Weights of a small GPT-style language model, trained from scratch on English Wikipedia.
Size: 13 layers, width 512, 8 heads of 64, MLP 2048 tanh GELU, 49.9M parameters.
MLP neurons of a small language model. Each row is named by its layer, matrix (down: output weights) and neuron, and shows model dimensions 170-340. Each number is 500 + 50 x the weight over its row's rms, rounded and kept within 0 to 999. Numbers have three digits each.
A block is one neuron, or neurons of one layer that tend to fire together. After each block is what it responds to, as a language model described it from the Wikipedia text at the highest values.

L8.down812:467445518425436497478517420462483543618436613576478515496454465424502462529477498519566415421406494460517452552525552537523591517457474525510515481517436514555629541471547528508572488515618437530571533443470525452384443399466431419486424456461523509522517547517572433545411524490602456591467425568517504522520497563494448529598447539527465479670449538469568471449497505532503431480463406525411540541495455547468543537454485421437504556544543467516446531576507484448564534536357468478452503481424537599485481532479
L8.down1066:459513440591492573506485487471530530445456533481562549487458508593518531480566527518464458428505512593476548608561445443376547477487422465519511447526524477518476485537531511530517452516503446465463434537553469552470482423475513476371453517478536559432545388371451465529469488507379551485486560507468567476478520451423583482603533524460566531468503465443521516465530565477482570554534431513457459394430502521556567539510575533531552455484506537528468443478552563509602519562600439488563573542494481430505591468519
L8.down1339:447513479478510462445487476441539489612531480476441511425517456466495479508540552354414526444436498462511533521525517438435572584480481497483522508537488552557579608419588497589436415486561546465482611568526499397480558515585551451485538498570469461474534501491568578506473464458611456509501455457516440466472450516539493552477478531525490574576519472468573534496516502508541538544459545583470541496448499431489523499535530427510509498531477456455580483486474541556493524572407453477544528560467477405429507518566
L8.down1343:550399495420529507470506437486541541402557572539545487445461569443591435461515560492510554483469493491528484510466574439432539504486436583497452472456544446481561505443485469485444515553527468541522567463502574497527564515460439460561548555468595444540488577488540534564380523415482491549517538415538413593597478480464628514562506567536416555584420490449456492501520553448574569563494553514650479494487481513540460482564460414606513456431526536459434448566482585510505502492494379528474505575468521471563486566450
Responds to: Middle of full dates in running text: the comma after the day (September 18, 2015), the month after the day (26 July), sometimes the year; weak fragments in rare words.

L10.down1165:506516548548463524457543511492552446493511577460394467503552493524374472636521552523549510527476408505450502509459491437441503515571470496489482445529499468507495499505574421504434551576493435550478577483482418458559527470436561494547479480476507527561397591427568507441525588505495544440512566487475574422464537491511484480414421471503559431551467478432481463511448437571434564474513399513585454496419461547458413537481534515414487610445389527559458554562446516461492489392520631469473553528552415556460456557440
Responds to: Mostly the s after an apostrophe in possessives (Daksha's daughter, mother's body), plus mid-word pieces such as cle(rk), ca(esar), Ostrog(oth).

L5.down1:477469460388539561472472449404589508440549529438590461447496522509488468518517484498512528572466501472483471511433527511514477412505535476489396456480543617497546440571487528541489416580588449471565603427542435552528561472532532460425517435498520539553527573472496473532514480418495476487496508458549443621509487489456464582452505602475534353499412473620445524468487538490569553463561470461533413491491487558447615543524504472498523550518537455531496444506448508544523492593521588544421546497434476464513528492573
L5.down54:537522566455516473466554527523402450518556500504544515494513535549466534591514570523567534501454522443536472528459569554437528565545549487546521559420365562480563477509541502482554435561602540490476557536534458508417525447501465412561383412390475613473580528569582560532536545450429503538497525488454468472537565467587490475434521423483436437524497421501536526492542585502456470425529467485537509523548454428528384482501521477514512585538571500490379462476473568585530471485503587498429527502500554500572472438481
L5.down79:390462420440471445546460560456476549571514484618491446481469498598566534477565505472514487579529488492469419479499498542505587450466492482529506511447507510514571483470592439587470437509455553489458520477465695527608464482553546500496524484431562484490586481373486585450481451531550450483519567539427405483464565497551458456454483345509449539497438503591468503511523541411510469491474472534506446560458512539490463487478633530495505481491495489630456492496429487472555485500555544505430523469490532452492507602511
L5.down97:598521429485521440556525602494504516488511491561430519525428467537486563484431428483538481484430474551448428623498455541524487495519460492511493471422600438597578427421529373555458450494471513598487420533415505474502512513481513595545477598504474471482427507416513462504503490422484558513522461484578600566457533443529555470467476387529470497501519482543473473650600496544507449514483454504502385525495531521490551535588454489484500430457479479424471440511446496529451530499516593406455540550576606547517412572501
L5.down288:546435485442475428486526500561443455606581481452397454559547447540496446580521594512478431594568528563484437449509494546586560499451455509481471519509436583589546508519446491424543470516579497525454610496504442484542483560471565472529507504510543452481566522435465501541616415386542488608485486506483466532522467411460518535501595505494448543539455566523528552515375505490419462572476518456474528481487492465571440580463539547485509571489491545517557486505480492526460570581437624618493544441465445514514496478502
L5.down339:443553594525497525514512510563499491465448488504539471521542507487578410526505475451632423521483467499472584593474473469564404597559450513571498518498569540421450478539535514481559557368484497489494458491544511488456569416629638449459523537428444559477496429518631536538474587486490514538508544668591433509518434508467334476611502404482512485530519490457501482442534476640576505475478468463481471420406457470498492498493483454457507508504513514409479510468512469485502447554389498519459499484462534548537541463413
L5.down365:431507476520522528474527513534491559514527479493371431488427434475529447503426589495596509524429469532528469476535418475477539476433518494429522414446540599489480473495431503576511482411594481437499445498541450450397507433563476418537443487528485569467521447459509571527574509585482503429573428549503448525499491535547543519516525446512503437516471485438491458514529493511587537561499509480541476461505421499449574441555454473508525636470585478484620528406512565557463503471523544481479527394510485531533471488459
L5.down550:515485535369576478546540492571442535525522490536477568528438552505440604465521528492398556481486512546503557522444467578443556506518477525585505528404511574482541454452578400546462434551419536493540551438514621559551465456572475470571510503457463528537488544549596431520560518466506491505502573561461559470537517503480576522486537549498492433550422546501442514510456513434432477616375508586519404472467474474408533505464604602433471572477463473548434421462447453507503483457463537513462540495483412521487429458455
L5.down595:487501554521498548440436513536516489497399454539528482403545454532538479510508563457552436504480467462536477514425432489458522535583557483510559486491530507552567529510522531433442566518507483384505486506555500520471492513452487493462551524507515524500483517498573432440487435429511443446517480499543456554510522448493539418537588513489465516523551441490467498526659491521501397597462613428537531496418400455477532394538515428512486489389475589528522501560441536472403502493442429489446570507458551472509527457551
L5.down664:500550490572430562424594498520570545469532503548486522425425569517514494582573462529543477480352516513558570584508476558433398487546522452491513452482456414497504488571498479514501550539519525466560468515419496478556519499474561406540425522525502451473574460490536492491492500589544605565514564536423523420448486456495428499527527484390539545536546536457506458507460586422573441499499442429514516486629534489404454477531534621456492457506486443557459447414505356455442535473442634505473525549442450457496473568524
L5.down879:484457446507508556494487463480614612508418544590412594465396479562441492476535493564525492513487504523592490544474543563459501492573439482456515498463508451495421502461498512518523468527477451482485515472535521543459373461568397570480534507441437501531558562454390491503518477478447524545469517376538513476523599400511532563534490536491510345478559447516457489472582494471497468543486545491487412455518448519460501505487502521536544537388568458524489438456493490552467558439600441484503583470518535449476556435576
L5.down1192:464450522530567597400512450461587556485424502596507423504592492469520541589540462401453429471497474465470446540519502465569486589566516524546483461481466485437422437516459505574541528512553513502573499417566595434507525406552540513473418494420512450431578595537516588572488503579498516474560528596434495588574462437438465605464490528418463497483475458486500527577518515462549513484398521488567505473591510432440488404526518568504489472417568565496538467496497558417632553424522544484520472495511494504449545452474
L5.down1325:481522491517435550466485528497487437532479530547565504462455519475472419482541417518451471575495493521500472473510478433461552512536480484532457435611471578516484487490486526454537454497487413494517490395445511453562437462396543529450468469424482489516522572422480635464508480523521454550566499499459431484528635476506646531413425599483450452486425519555518534564489482530504408547453561502526568445486534539495520496491601589518536505564555483534533597586456566453513417450510520497486538502448437470371500506514
L5.down1453:581461496501503511533452449468489583479477446508577493436489542485506568524544466487427511499445518489425485512500445520512420501542529563496551572431426499500481509485391487496477478506567387488525432486554485528472508547496520489486500500537472429513431517540611562516463480559510472529508532480468495452535531583538554538425428433486429482543513473474466514563652480498596509277549480460507493496659484482501478415487496589446475485477480555488466498500539573564495406447542577474505444450547543630479459478477
L5.down1729:546473462410461498438548571415569462590484448578496495501458505564467495496471458530456462512479487438451482508449508555580603464347503480470483512521354513552527490523594469519509442551516513632554524513466533453461512511443493508456491494393506448563520511473487488473490412525468457552519522452454563477526547502470474581493455499496450393499495532581479526538450507484560479483520502531530474489507609582482454494488418541473519482454476437578589559448556427566451428472531568506555460635601431567547508529556
L5.down1987:497421565396451545550551534533535594461431557513495527396484447484557480506497499516450473505420588488502464552586479515492476552447462581481599527525496515486456575485485406427582505523506415403469439445544491512473487453601473514497474465467523578530527463400436576558464579528543563527553543487518482493462534478605508525523438571491502512488589474470493479475532590471400538551516537603522511510512556547482546425553442494468518511498555474455568465444513509522538445441443616527499528576582509487502483558466
Responds to: Commas after the day in US-style dates (July 26, 1928), thousands commas (30,000), and "of" in "University of".

L8.down656:462494523467554481523509441515463585515459526462489550470482544491619530460539543404508516597496530565465601524524562461510508453481593495434522542579580553505449516535564488525516542556474565433538464384512503447402452428440552538512419486470462494581467517477500473508587538470661446456582464363472504507502511565399592418534522494505463454408554584473489492585464526479515521553461503520507461431452523558566462514539518375467517405519477533474463543458513563542500557529445402521444480517550533574613557554542
L8.down787:464571477435445440510503521463510526496562522500465489459500575567568463431497499556593494541554499503544491569415536492461455489482501565518562594439546511541450551538504598429514479410433437524453475496520414469508490547474557496436541495501543560591470499500436525490526494457552503616603451484575491509557555440473456462507462554572571406592570465543480480536522536591487521556520605476553455531502525595572588466546453512500500429427533531498521423582471457575471455444507434541448454471629490460431410478527
L8.down1154:542474539491568456524496491536456426526568463551604420397545612463654514501561481454502455493529507497515504502513456577510513577390633485515450534555453453489471593524542485534527588544557546396501530535512481518492506446459503454515576506465490448497529512475513474533536585483573468566459499514545408482453493461428513485507470444493379437485519533404551503438506545537609490492501564557557471452522527516519556431466565567514529432490540525419485470493499536447542555478561397561472509575501415458476519565526
L8.down1655:519469572481469530448526466451538506579551496456576459524607499429503393572427512398618552560493561533522497572523454496470496450488605432510459491501455585525513509436478481457524584527560503449551552472473494465507456489513559557526534529458637430474474518385470462635511535582458450501535535513500524487544437555539548537510565500434590561448481560472442503454518437464537487526536514522539454492555615487528490409559497464381533469513501450503452504424480507450551466560370545543498445509598531593384410595509
Responds to: Apostrophe right after a noun or name in possessive 's, such as Google's, world's, Maine's, with weaker hits on mid-word pieces.

L5.down11:435543494572490486528513539532532555531487552510482480456526510559530492496500474451434544559466537449516442493533518547522443497536601506446492516546559459509510491516460442377461481558509439482449389431497487469455432491489486498492490545490443506508469470474546496559447472484365527429461527523468554490573558566453586482566444502491446494440428490519524550600604500448464438386509481538578494500579526461647542461576531373515493503494503493506408525528463531488522475424490535488482555522499472485515499489467
L5.down119:570486492470538388545476480509484577496584443543517498435585508542412493496483519499527478610630551446435513478429389570557538367498535489558510465565447494492487592572512555426532467470456540503602525487470445528525456444510495464424519533444507405534522541476504501535490505514478412524506581511452522550520569593489526456492540441456425494514485542557610483522527526496503433469483487488641538462622577505527502475555506525547527413531448494500551486574529455495416426416495507571402475556553492524521475540534
L5.down216:510459495518523453545575593539449494432415426459504453486530529488553476482501579443549530461590567460510500474570525495435530642352472538416509495521481491464433518484509527518476458545591486473466573470530522500521504483562529552524573524496453424445467561503525438526499519541533413487453565409493591540358563550500469491430555492534471528529543499460555580477483608427412502502483443566589554485448528480486642569455560499578495508479461470529463553451504528444443476517466403534503516634488556594489525519481
L5.down417:467528489560497540469583475472433444463498504399493525500525527479453447466428492438474538561537596420519437466454540447449444541526416530513513596527477497480470468454461517564542455526528489521462534494567497467475492575532613472386557524522426490525483462552510485441472508462510493497448406612410534517584478457537494480472561499535548472521538522526502531476436419446491465530522483478500500458489496498382567460516455478508511556537483501518605492510461522446481515536452473529557433534441614524400515496560
L5.down494:460515487477486530520552484438526535534517539397528531559408492467581510445579432549482553520472534533459450422416469469429517554561500454581483509512532571657533475529493484477548481508514484532498425493508533596611439443456480528509417440438559528536422444556488438461528443481499546481569484506543540575526501435574456545464406499516542429518469495528460543521548396504492512491409470466441477539429490494457352513468465470484497585447507546468522478567526452561538537427524508458559575542474544468484504525507
L5.down528:560521480475485514482442526491484430506543502492477438521542498501501471455422486507525480573578572556463424451457522491465480606445519551418530451427488499586552414462514495507501363521477537472566450546478496479540518591438552548457471554571478478571547536460595457513556399477459515526467527427436593468532541543542506436573476542502518379494549541493386579585453509534534533436510472466469544471568504553556568465433565569514541587515512627420521518516464483442489556532429488534604438516503479441519444439452
L5.down633:500452553394472476447580395550476518450494501539569469525611499508486495586421548476418482510476522487452569507548504512439565489475499463583411504531445555432532432541558485431592476546568463484537535510600574472530528522554476535393537513371510407467506527491500436475468479532536462502476407577457483578559492551455437526435566468478496487545481534499513469571450478463422534517439489506518468538532543541480511465471494477515558552448456536440655525496558556513577544479457467531480420510548562472493437471518
L5.down677:497493578577543546537463516512519473504549510578540453560541502530438457499461463474480486546536484493477523466438467482519515530452538484441441427557452527527611376493508585504467388468578447552521468426456491524552562482472480563436481522557468431528509588426501380514513452571554486534559508534476593531478452425574459538567489549528509520456492560563466472519522398449527500440553581506415517538498461440579469542500479515494515549508420522481406548515628482456451514586525491497510511515490475490399545511531
L5.down736:458573497559434466536487445513549515595497475427477609552437512537492565498559517399533500523539626460464438506563505510551548448576446492499483517521570474451516609536493516479534495490476483386605454488496527526624428482421467497441468426472454521571452471516551528553472545535408618491565520540511615479523491487515499527537414567548452455496526506463522444451477494491499450525423508465544507552523462543494466521508450439531505543486520471508464483485515495409511540400543542507512560593498533490515506472479
L5.down937:510496462569553477531425543455522505480510471485380478463513525522536523496613535562501541546486504479485496431410499497483512566433495573537403474454544491486454505466443480514474494553607568433516515543521447551528522524579580523507551604478430451516481506532483406511502504396547385485523514466482552575508510588554505485457581458488460552500566578571535527585511499475415486448435508495501523483546569366428533522430531556495526499482446531503501627549523487455506576497470423505412495507479565576428426407541
L5.down1000:592521428418497370489469502531528529518528460524425505459542537487487462509460558541590540597548508534457524480478485465512496470456589471566464541453514456456500515481519517497493546490537576531625506560482476577394535523436501473364590483387561508495573522540479542415468513421465488503495515487506518460604554580526499465515483476506416498466468439450476492425526585492534399562495487503538508591557512508400479493506390504500468565569511573501650434576483460487486557457438449497412500435510542479521444449498
L5.down1029:556536490580474431568460490522486450516495549486429513482506532534430477474487506458464506547536510519462489420532509547516469486454455508403489475481501546536488441476510417525526449553511511452576478477506483436516458517464500438407492550481528469503597520425553498480476480558480494463500560576418532489541483572517496452556430500486460516476505536477464463527424458591434479378451535507466592518516548579554534501367513496585525422570475620540444559470513454418483472518426447550456475506486454461526425521426
L5.down1098:513542552612631485536442544528511498484444471565442448473559497531495541436516440447494535439598545430444451496537516503536468593487526546435551451521500371579468492532510491491495420555583394562525562542571525468555501550518502521505492494486437465531388519520477410503449560529569483456541607477463607529489429493499493430452516599551449542494526596542528481533502553453467511384559469508549548460462468450487563460421491563514470433513484470523378575496494519449535564456453436444470548546472593527490477498527
L5.down1204:496457520476566415601464563473613526436481514490391452462549557474609488493586428532518442475530436492448444440447428494534559481587577495520448561458685605508472499482456421528468514407536657484467435499408444459525494484551529509456527525499421524525560551507539460415585563447491532603627449551549501482527535510421535535503384506477515497532530549481467456403604498511514486526426503421519555553561436525454429508411482533442517510601522559522507433499478451499499568465460431469368507519493504426466418482457
L5.down1237:479524531457538493495493471517531465572518491487518556536574474555460444410451548574475519603548537524457479506459591483498484532509509475478458412478505448615509431449548491503540382497467487526549443535451448512524504565516462518406475501487486551515492453529487379528578568558452490541513529434532426451494480446518521494550514486557556447505589566510501553549493514502512501478506534370476500485524440496563428558549475598475490491449569650491581387490538532548516527445441471570534467502491560486508492448456
L5.down1936:501507587588516471589489493415484557487490565467549421452491532506438571424557447359498514528408511434465393507540444542480485463501530518496558552543487514518503481508404405528472473515598551502438512427543489476568513511637554583524471470498438503483505551594418464548527467495529501516531434490491524447507510498483478496437556504501498557495460596486580464499466350511488492482465486538577509508472496464508543489471497433528515523509460433438456542465468526578482432529433519476561347534488425515465514473501
Responds to: Pipe separators and line breaks that set off cells and rows in Wikipedia tables, especially the first header cell (Party |, Stage |, Pos |) and the starts of rows.

L8.down121:591490514416411511525445471516521511352517616464514371551435542545563470453416528525469603533472559469480515553493439565526526548413392443525560461477501449442486517514463574525415536557553440526455465385505468536497455488478511492429513509503502461578516520441543450508558540486478520453526543526430505546532566402577508539581488490461543475514479539552491552421478484641452451435529580497551519537432407575452546547560500556538532537455423582547475549385514463531460477579505482559529509563475562609444495529530
L8.down322:444527543579463472561547552542568431514532391413540559517499574531483595523510455536567488503485474558592532475506499548505529575478521440574412533588537530511575464475550445465495419500564453483458542518569560416494512527550439454548473501451539591469497458498535540476605467489454445536497494503427511468568499568437519514492512568538466518454483537430489545451461503516507491352501520476673386566497450521542581467445518357511533432469523557421414487421362509503465472374469519467506503475543501426584375550553
L8.down757:467547496501479481454554493515551537506440467374569538451546521523461517490561476566496511463403532494556520558523528542484586657497444457428479468490470524501476479389577479546486449436451458565431377398497418422483446545539496419458526522461584471564432519460476502557570551453512400522511465499459510467522614390520441503528487421515520540504490461541467482487557574426521438425439477554526519515548465432421510558534513447434567560529463419527494378531505520557472504439464564531459477471560524531498445453610
L8.down953:473523445460448524464401466410489499533445506401621554462479502604548457486559420563513531481495549461380475539575537492466506580587491419571535513427654488591476423552560473498508385554504522497529374553505438453482528524525501499523564466468494518546499463411469572596499472457454508525525467558548478468459526473520480577486414489538512502507501506465456559494517437413509532479507580443463555525526474485488484565448518514492501591421398545514518440526534598478409460457530500424556545444453498437493559470527
Responds to: Opening pipe or first-cell token right after a line break in wiki tables, such as rank numbers 2, 10, 22, or header words Year, Party.

L10.down1483:529512467510529511437503481589497488556415471572454486446606525477477467440517566557557514467560489486527489515577452455518572538545527476604547460628535530527487508465510476548480482404553568474474589491534529513533471508604558496509501554574499460439466497560511573481465484477481522519501509414443498530477611499463558485553359475546358508531423432465497538535496640503537493443539511415560538482501498512466413560450487487494504629562508555537506515495494547473482547497469563592517579508499469478452436470438
Responds to: Line breaks in Wikipedia markup, mainly right after section headings like ==Awards== or ==History==, also ending table rows, list items, and opening quotes before song titles.

L5.down149:480481523539414479551591538470470427384525498476587510484549528463430497523541542412498544532504488602549558407455559549580510545457476544500530541546503412517506459471356525464443442627491452599676554520493552456506454396455446522559512484396513507485448450529476428583485523517544553409418534504512504544463494483422504455502465532491504430471476484575516492486423538412501457433518507397578555494527578509507480471562471374450496498559480543471505606473550507495446516414467537483495433590539492534546480502579
L5.down160:454527525534549517545611512525513443468586517577528589550521504428437510534513514463468555590440478475456454471562501560522646513415637510581489515495402487377401468432389562561516536542547433520605536500421509592457494423535468523507398552487478525522549488438422440504490527502445565509411500527416470552610559497492440418565562454495499474493442491459526496562452533560473496486451385474481460466554432504450498555444561449474539555535521500490557558486451605468507512483546582515498563450559493525439546522550
L5.down326:384525558486453436572528451480525448464489492588541553477614489516597463476599463411605525541534477539513527524486588521466513481538504505496500473379488501488414583528446484431601535525543522433440522448498403517428451510589428485502427395473483495489484532504445565453538342467366485491497509452537478524516556463576474461593480543502476556483562498491463394510558529431526434409510525451514556531430509491515571494484539464534552456473657550470550532526480609511482490425512498544435494478493518404547511418570
L5.down402:492503481476432510510579536450523440511564558619433442592500435488544489533504384534523468496483605383489540490504487513528480458570552554518462489548597546505512470520447459504457515528526550469523378495503531535440468480417486437443520499548452532617531544517466546484432467502481532525489496521526492395650458516457449444450440415495501480479580538493493574384498527510485468495464506484568408412458410528482493569522605494500523580502522484526380521587489528527482476524503483544458554516425505449500415476394
L5.down493:459466471488563534471567519519526505513529555465512517418406455426410402460496436495454486437469510444444515518524491512443559535444522496507587553502485521461437377472417529569476451496444419503590546498446426502451488476534521435469547558522538521503575486453495542522509557543629585436481459559473499535503496457453497446576524524526533498485439505640583481554451516501521521560536498444473551455488509520421493543457526436487504589575468499442553511520538539351585578470535502532543504456472494512468529520508
L5.down670:408555527491554511498445551464598518500466449543461476498550492438506440457542506494482474457533540437513462467478536530463443513568545480472558555469475466520387444557475488524546464523542440533451520519518486494534515491514481468436473504459424490500567458516523567592443499564485507523605495536528467601538546509423517499503605536379599489526489512546513510473461559479560491444555506500570454432485543546436505479413421630501497559456586396465473546519421506460527568450538603442488564510483534464484496447611
L5.down853:526576488579480531516527533482463409513469514595567533529560490540475542492484408396581519485493511464495517474465455444478523541530559586495478481582463593575555458469435551506478480627509444536557514423498595540534425436504453475437521535490568392557492472568546545460486440555432557441593455614446353485486491503489487517414471478526451452516518478558478594480515469461527475478447476524588553481465469581477453424488641430478499518525551502560503486547489533469451461445459493549521531499554528422506460537527
L5.down986:489479495624532459486502449538504503414543516480510479413525439388391577545539530484394466486482531535418540469527401474438574492496561515531496564534444488450481444475458514543532542572462570512541433548516474485472494361515498500533551533497498501554531459464542451463537578504524567463525499545528506468473524604519580486534512499512473424502468377553527461550448485500539544524430413434414502355551539596489498497466511471506500524570550464576525527527513465474521549505501498417528583473552478573483500549514
L5.down996:532573532545464450620540574459440570449463497569429526444516541554463435566482457396534476416554613527470549456481482492488470424617520588500620524475461463511488490453477456405506500579450509495510515429479536506548570516492548601459458516353558472451490533523502517542423465493451452444548495495411466582528577556575413458506579497453474535483508534450478552509573472382447540543479435467566377474562523500483457499452504411516556531538549537504519469484518518419464499441548398536564496507550555600470504425442
L5.down1070:554501612568410454406486538439507533459558429552497462521426457562513402462515528403517583464500520569535483519457568471389466520553592416494510416511558554440424411509555479504465479515518467506567486500540428534463469489529480480519523544511553496543451418555502528557494518516545498490548482533515506554587604465444509499534484467480484449535483523483470474450448504505609496481556573422525412472412456516486548549497537516499472546475515472397393530473456456495512502485577457502423531534473481485479519548560
L5.down1072:512510609586566552602468545514513506534498416478525543505431447499438448553553460526495471494476477540462549456511606498538460478496457494567498505540462435516549435495362519458465450554393554470497507539508502506539548371477532476573441512564468534511479492505531508375508530511547498532526560597557484499508493548499484534417411480524410451529471521528481496563413481479460428461506430482452499482480473495447543442444520591475511514489586450515530504513418536567541573402491464482490515467423488532542432483470
L5.down1323:523460451471476495450463458504453448441450524424578638605501539547589478540490523507530471521525576538494538557488487454463509449382454419503469512563480576530464521495486489470468490435426481404420486329529474664469537589547566467545460494546534502466495491564529520441479458396469529526541422475535488479412469516549453400500492542527536467468545523407484460456524491528481467479481477448434603589439511502508536512504463556503486547459474536410497580530454490470493535488414466599436526489525501442488499457498
L5.down1620:545558478469516533516458487508441523506524460438574483445494568358533512507521540461535499583460517507519563545500495552480482517450521546530453486541468519524515486458441411476556547442501450549542465401540469545470486470566594488427429524454605525485481564517559408469508468517568504574512474510420412529427360573602499488517451480486477488560511471458536408547492491541456479483481478525402501453498507580483434475452446498462530533512498498500554561458512434447464575527446537442498572521508499495434467613424
L5.down1894:541526492418481503437614521478562581476543546506482471336527529477539447461441474426533443526554517525514538526545556559555468490554482466486550486566493505452585444492499526535533544536553507366450457458509565484514457469610569454469535536578536498491507520504550502496539552442571544511572524501518394561514509610453422459503456438454527471518512503405538435418482560486530481498487511544416501548481459468485479487430482490420508511498583521387456438513483441399518465511391642531487468419509560412540536489489
L5.down1989:519512488571528501525473516504545478466554532533441570519565477554478436512562545494401452462478562492526543507491536482512488505572491473455506482542512471506441472537524621438525555506473447589622469452513609483491456495525639598548520457488386506561558484441452533545470528471509505525482435509493475502508516442436528511436528520385512515505547568430503396445490565499520405585448464458582565483512445459378432529528459599476493538495537461520480511534529481443443427508561517484471572460588408486524532413515
L5.down2034:539512501457517533474477534516513606555441511569522416539455441546539454490462423439493510413563513432541481601433419450510490501485421519524536513489530492582544470507580453453582463525512462451403513521509493490484507632494555478506543411471494503447552485530481489537508456549550462549505508544505539544467462525537491553516628538514542514460491514543461584494546485544439501508539510534578567464409509465435547515510545493515503522422533471400559486459419450466509481510527486619553493546409486448487516449531
Responds to: The possessive ending after a noun, both the s piece and the apostrophe itself, mostly on proper names, as in Wilson's, Laura's, Jupiter's.

L10.down75:474487576448482455533453446580411463505558663547556451574533470409390449503446482433487500477459501445460573514510494407483518565557514433548486523481498515473520532470426509478574479420502498465540459538506505576448481473480503548537450429593457464446476494497500593517516601533519537433428465481557504481492493496493523463549566548507571582521436540525493448510566484453565405513478548433452515534506535459487486485514537476480508550550367526553568595484514579470527377485545421452539424502472550496488490525574
Responds to: Prepositions and commas just before a place name is expected, especially of in University of, in after formed/born, and commas between an institution and a town.